python train.py --n_layer=18 --head_dim=32 --d_mlp=448 --rope_fraction=1.0 --extras=["capped logits"] --lr=0.00728
MLP neurons of a small language model. Each row is named by its layer, matrix (gate and up: input weights) and neuron, and shows model dimensions 0-127. Each number is 500 + 25 x the weight over its row's rms, rounded and kept within 0 to 999. Numbers have three digits each. A neuron's up and down rows have the sign that makes its largest values positive.
Before each neuron's rows, "fires after" lists the tokens most often just before its 100 highest values on Wikipedia text that the model never trained on. A number after a token or word is its count.

fires after: "\n" 42, " 0" 11, " He" 8, " signed" 4
L8.gate110:490449523487491455508558466481529442462483517507492510496463464517509489484527490477493456457467508507474513492475481511509487484497482501498474477482512516493552488439484472485494524506535515522506532512530458466548477479499531474496497486546484515498498496467523489535495495491463537546485471494476537479489544501492500527510465516482504492477516492479454541518510477492549519556509
L8.up110:477515559500516506492526547481524471505521469455467468544524490490472504520507516504506457541511507473470527505494486523519479534521501537488472479515480468487471512492481457497485473540506525509486536486488529537517503463509484459490492474522511507539504537449536501470494508498482509496510501530490529502484451512512468468531483517471462576499486522493472506522497500454503516513483

fires after: " |" 31, "===" 10, " the" 9, "==" 9, "|" 6, "-" 6
L12.gate97:482494497520480461461528470508500465472459488493477505550526500487451520530505520497487497520518478539487484503494498542483487528488516516517486489515505459529534528528514491509535509496531505503521513493508522484526521499503483511517483493509484591491424487483528534506508487518476522487529520529496528512507511482490526499489469465495515500504457483473492545469478494530479508481445
L12.up97:503463501513482471495461506508485532510442480551554538513476510536478534529494429555494523468487501480491507545510464506484523502469505522513503502554504481521477483492511503505519507488470523462511508493517462493500523487511484460474497502510491552503499528518499482472479506481463513508474525508513501490531464518513487512493542506500438509524526536483535493524467493529506529547498

fires after: "\n" 67, " Did" 5, "mathbf" 4
L7.gate279:538512514481541481510494549444491461505490458496516456491489561506515492563518503454488466486505523513484454510479528514520495461491459514474499489571514491543490446528514481497524468457458486526449522522523515500510519524497461490462530505519518515516530491486485493469456461467496504482471512500478486514470523505542509517463483506487492529509478476527521506487505513512517545484485
L7.up279:491510493526526485467488526485484489495497503460517504515511540505497511550450501517539485478484505469528505504481522487485468517506552535566500483521492483457538516534487512520513468506488466470437514491490490491527542465474473517480514496506509512506477508525506516475472525472496509463467501479479472472510501495489498508424469514473546532503505508444519505530541544542498554486520

fires after: " |" 73
L15.gate144:494506475500503486498479484503486512488516486520520499529535499519522510522489503479464490463556511478455519501441527528509491493448470528499479537501506494485462453505527491503494508482478489516450511482528437471521483497506480558499472539487496535484523508469491510503487487433506472529523493513531557565497490549501463529528503491509486473462500505516514512521459539450475478481492
L15.up144:480496455529484505510545497496502468449491516442519509486476509540542515547448490486502472458473534517433493519522493519470503477511493501529482511531532496513511524533517522497525508486490492469500497495515495487493450531518472515489521504501497526495566468504516503450514529497512477445494480486524506502482508524547489496490519562490543507489466502478523534515469489492497518496518

fires after: " |" 76, " Republican" 5
L13.gate400:525507485542524507487488489483477513488498496543501498465483519504515530551498458484504506506515501480488467504511546539502514559485466513499497474528484533533497501509512497480481491491497516458459496474556479527518515517512542536478509537489495508552538511523498508493493477463483480534536491493498512533527531537477506542520526515486518506511522522504540522527510488494510455488507
L13.up400:525472530513516473502519478527497476479500491454497501440494485486498513498500539462506493497532516514482464527476486513516503500430475474517455479525503462496471450543463526539482524508510499512518504526488530511484548537515488454493507498486488555500522515508482478515527461492494498464526520466487523497500450568510483516469477505493510470499545499486504490492459484511480488481483

fires after: "/" 22, "|" 12, " http" 12, "-" 8
L3.gate400:494483499487539514520470460512480494510478494513512532482483535504492542498521472482531523515509501476533497439460497508475478546479472542560485466487504522504554516473525495524501506563528501510494539457464444517512493511483487512491515444468485502491504488544515552499515449499496499490469472499519498518438477487498481489516509517491489505562482501496529487531489513463536496503505
L3.up400:517528506502509522520498489442481497501468510474513483513518495523525514513478502500524458501511521522498467495533511548468502521482476498483456489498478483527472517472497504520489559504497503492475495492521476518492469528537536503542485492509495544470474506467514474509481471508531517472516499449432477508448441480485519509488523524485474492490518557508498502491481583469477521497492

fires after: " in" 39, " to" 31
L2.gate198:424500478532486485507530528473515477513546502507505528531511464493451490522526486494490515514527524478439521504493533523483506492501475504558449474458505451501508486481483503494507443493543460506533527498510500503502467521488512501503473514512535496487508503474483499492496517519462517487486473470546485530478495483500486478450509500471504501505484518516512457455492557483474517510519
L2.up198:477498508490512510557550484480479420549553468479492514499510512494500478466541492500491486498487469469505536497447521490507507453533558461487509507497462520498507484517471518469484488473555491489515471530479518488455473527493515490500494487462470512426489486489516497482488513527526500485488490485491507461512451456530494508485474467496524506503503532494521495519528543522537484452472

fires after: " was" 32, " the" 21, " is" 10, " been" 5, " be" 4, " are" 4
L3.gate430:504480496559508485480515516498510444513531525498501524479461514501454460523514526522518499498511455490469493485536508515516503487492517525514503533455442472468503473498490548511495508463497481474526489518516535519541504517492467516494457482493488520494556479519515509470499531492530507486511535468497486466516488468487475503468472456472469537479541540540490537510540486497497485517490
L3.up430:542504484504520527485490515481497505550463500508487490505477493495491509482459535551475505502520506529501512510496525510514508493450508520521507556494524457521547502444550466441505486484514486511548508501538519505488455522532533514538472483509494527529504475527503482517513515490539488514531536475532483485522513509488518507490446503476465516485524510481529499472543534485557493488509

fires after: "\n" 30, "-" 16, "N" 6, " |" 5, "," 4
L15.gate296:488518511543520499482511536500511487527481485494497479448487480484504520467470487501490470476500490484552503529524515465496519525510525491527478535525477498490482502539489480484541490502477548474509490474473492488540508491508500497503495484496497525471484481517555532471524538442492517469476475504491500497441480495468471555505506517516505490520498466526517464483509493488511505580441
L15.up296:501538479510463489473495508501440467527493516504552502510526504545538535488498494499510517504527485509500473513470492500544499487466518481504516485484504507500497514489543503510500472516505489518527529563512491503510501467495527455557527474507500462512489492492551504540516468499489483464506476458505504511486499489497476451503490472507496543477507538452475487513469462506483516478519

fires after: " is" 28, "," 25, " was" 7, "-" 5, ";" 4
L12.gate369:478524471490525542494538509473533517513500533459538504518458475472492501503559523500472494513452475513503469494512523554472477486467517470522499514482475509487516540515525519513508516503498472556527531522537515510493528509523521515539488476511538509487543456507475500525459524510528540498485504491481563492426515519498535504512518504488538465517509481498479515517501495490522532498534
L12.up369:506512515499488480484497501495498497512496551472548478499497543490547528537489461528512477468521490505460508513500511497512495481511453481490544472492490525481530499465508467539516548493471459520475516482493492452511490557495516451499475478498476465511504503495529516528512471514476476497530467514440516506454481507489435488462491504469550474485488501513492475463515495496502437467484

fires after: " was" 36, " be" 11, " is" 10, " been" 5, " were" 5
L2.gate363:501514517479522515468511508463539425521480455459541457510496490494439470507509488495504475522499460555503554486497519483489476475501494526485549518531504544501486487509508490478502523470568472464505474512495507483492465497491487534471503491544462541528518494541461468496524495505515482453499528508491514504465478510539468463467508486492496470503550497534513500508486489501510458515502
L2.up363:525456498503494483490503489526511475522480485472508534521526513508484480504471485540525502488490486527456505502472505497507483500461470547471507519488493514505488474532484512491527516517541507465483450558480439490580478481528491472503453464505472526544487450516516478468532543508492528501499528487510491525485462512509481469497497507515438488478513465542518520486505494521490454495509

fires after: " the" 56, " The" 7, "The" 6, "It" 6, " a" 4
L2.gate116:508506517528546490504487519496487476520504507458508452473463496527508499501499494496549514521493476500500495427497465546540528561529432492466500496498496530477491493509511500474473496514513504505491532519449495466508477488481500538544494501506542532481483475521468463442477504487501528467499505492499479498482512488469462504479468486488507521543533482523495491463501505528524490483493
L2.up116:539456505482519510516483492533473510528493538499476475503504502520512504506460491530473479499512468536501474492505503546539572495490472457491501536523506520495527487486551509498508482484493507505480466510496508521525526444498519518471467501476495525487508471525525501487463457488506506506482489490522528488468484458513501501510498477466509502567537471564484489506476540486528437469465

fires after: " to" 29, " and" 16, "," 7, " who" 5, " he" 4
L2.gate373:493486495499475490510469475445519514518501507463527481491502508480491480510510532512506452510532560544442526507493529494472478495516498538499517482468515505542498498511513537477464496472550460502484497473508518515458433525479472488481476517530473499529489499530462516487533526510461503520497568490463491477473508541489529469502550488513493520478487526487507482483483518505511558472493
L2.up373:494482493504509502500502469496502510528497529509564465507460502501497516484466494535516532520518497464476522488534508486506477496508455440505497482450493500459471486505437488469462470517515515493482487495506496492529517464459497441487494511444446467453483473475449515425433483525509478499496508488503517481460508506487504512501489508508488500527515490513548538493529547478520534499454

fires after: " in" 28, " the" 7, " In" 7, " was" 7, " a" 7, " took" 6
L2.gate84:530457465515491460484536516509483465490530479518480478518512533493512452497440476552475515498496573539499523530488483495496494503501451496529530462507528524553500490515523487534500454487509526464500477447510521473495478467530518503529475484493494516489520474533515455443513515496474490492475492524529489501540495473492452497463512439507534522522510492517532523494496494485482522501466
L2.up84:516512489483491502542484471523486486478453502540457489463498484514472452465553542469493520500495489535516513469480477485542561507445494484526511514493498504552510484498451481540488489501446503484475479468516485522522444479495508505532500502462500529504504484506476470452528494547508497522502481479510482494494518478514495523528491473485538483483492530515547527531502505521507463487500

fires after: " al" 23, "-" 20, "|" 15, "ed" 11, " Al" 6
L7.gate66:494490511513500478500479496461513492474490466485500465524498508489471479505483538533532505529521492458475485495494494496489509550463527493547500496470557514507506534447518499478513506509487490514505475492510503505491509458486505485467494471509491482525548491487551514496490485526469517541484462542486490558478476531513497481504514461510519490541444476491495510518469565515548518500505
L7.up66:494522510495479513518493508528483471483510524461501507494474483483481473529506485460518466507512517500490523425496496542518441506492447527461448498525490500508476462494481509506479555484474470474481480501496501540531471512512482516454521539450545448497514508492507544516509524477507488497531461516473491500487496534451497507523457504502439511481514536505517505500472512506492527445510

fires after: " in" 25, " of" 19, " " 7, "On" 6
L13.gate246:489499497505509485509523513465512490506528484508530451509511499472505534531525494499491501522511546532496492494530496487489558435507505485521447477493512489493525521466480478504461494486525487522505514458468460502480505510492516474534477553540517556496480520496539479467483488506464482464465508533540538526501478505482497481507471496467518462536481457508517479501457473531500497517545
L13.up246:466497558517461485489502477406525500470505523499488525518527506467472519495519474492516498484525551523491495488537518484471499519514534515461481473471500516504471550435474476453547467476505530500568482480498523484508481494499489527528535444490494502483516519478475464533468469536530513492482493514520507517472456475495480496501510494456496515472477480482499485541497500499504476504493

fires after: " the" 39, " in" 11, " his" 6, " a" 6
L13.gate244:498486542470479519514538508495494490496531561484491502504446488512488491497534484448512541467507551493473489489504485527500475480498503538525467500480510517509500471474505464523511456445524470513533508516545509456548521528504524538550492542505480495558524507544516508518475482481468507488472529471492511508525490505505517540492485501469509489537505496504506518490490487528491485537551
L13.up244:501490471476540498524547465477508478543535483487551483535518447465479512497529477512522489476525520479491495492510509481524498527482500461511487522513492496499487556483498517519501493507481553511485451520518522513491503542473485500505483492520532561461539499514563460453499522472499521476506555490521486490551476478504536490533530520509510507533493506483483572500500521518525459519528

fires after: " |" 26, " " 16, "-" 9, " (" 4
L5.gate359:505504495513518481466475463506490527489502457531465475496502527477500535519508560517515527491521511510518506527466482489525522557478535497532462482515510465500481466485492499494507516478489526457515500454495449521507490476497525492483497527525485517510497505507531486523487500448504486512503472493508497463537534532477516498492445536514482534525483495473548473572468528460557501530484
L5.up359:468505478502528483520485481512474482460492498524491461496520501446472509568446507510529517523519519515496450508493483465473508499491503507513530503528469493547481474499508527522489507482535472484498479451524488491493473536487493511509486483533490466507492522502503487557473506544524504488524462499497497483542481519493555480442431499454445494496528552471483508506498522482505530520512

fires after: " the" 43, " first" 9, " second" 8, " third" 7
L13.gate29:536495511528501531483479439500463450567513504518514476503499518470490495493498521500475504480500584550457477513482471499555496489478492528501490466508488483542440536535511517504501497456507491523448459517485507461502514454517551488498500522508501544530523492528490492541515522528476501474499480470486532456512512509505494501514465518475478468509499461532490518520460473528506483501524
L13.up29:519494526481524504540492497471475487490525452500492460482527492496443516540518471484560521509512474496513508482504478494497563500483494504480481449481507474501478508535473510460504482495452484522510508499501505498454506490504535508501453530473469508486505478516503530477517471446503500476479511513506474480487490523464534536531476461453541514540530527510518505474479497510498520483527

fires after: " |" 71, "|" 25
L12.gate251:489487485493452475538493495534510485487503502528517469488532477510501520547476520493484506510526516532534454544481492487528484504469514481538532505505499442512543467481549470535517533526510520484493476474521484528509491515517503536503516517525485545490501490493498546543533505524503479539522525489457518483551500530502498480510521445479504463520499518457472476500464518485489484485515
L12.up251:495510494507495479484500513449502499447512496516514473508514524483494513524519488480487469497471509527540505454505528492546485490443528523503570476526539460498459498513504473517517462476470525485530490495518504507519505467478470521506501497455486548479473541480504465510495584513532523528496520518489506514480476520495500505470537478468517472520522561488498502487500513469568474484491

fires after: " in" 28, " the" 18, " this" 13, " In" 12, " same" 6
L2.gate133:465507500507513457493495517492485468464528491486489537502513508471554512508498496505480505499481556503535491529541492477520496484507499516536500497537529495551522526510524509494494452514498517463504506442498478501516446504485526516507557495526496553511528480480510468474536510547501506451553468498478481489514528494472470509527483472475511463554473542484496521489474458550513501517551
L2.up133:502468530517445475516541481501506505513503508553481490537482530505508481509437553449455492510509514530539531511513501464505539488490468502508500486520495548504489522499497481531483494485474481509494486519481538510526469491488508545489528502512521487442533551500506493465468542507498497495479481532503460498538489483503509487471512485503531480531536486520505548517502535495503495488508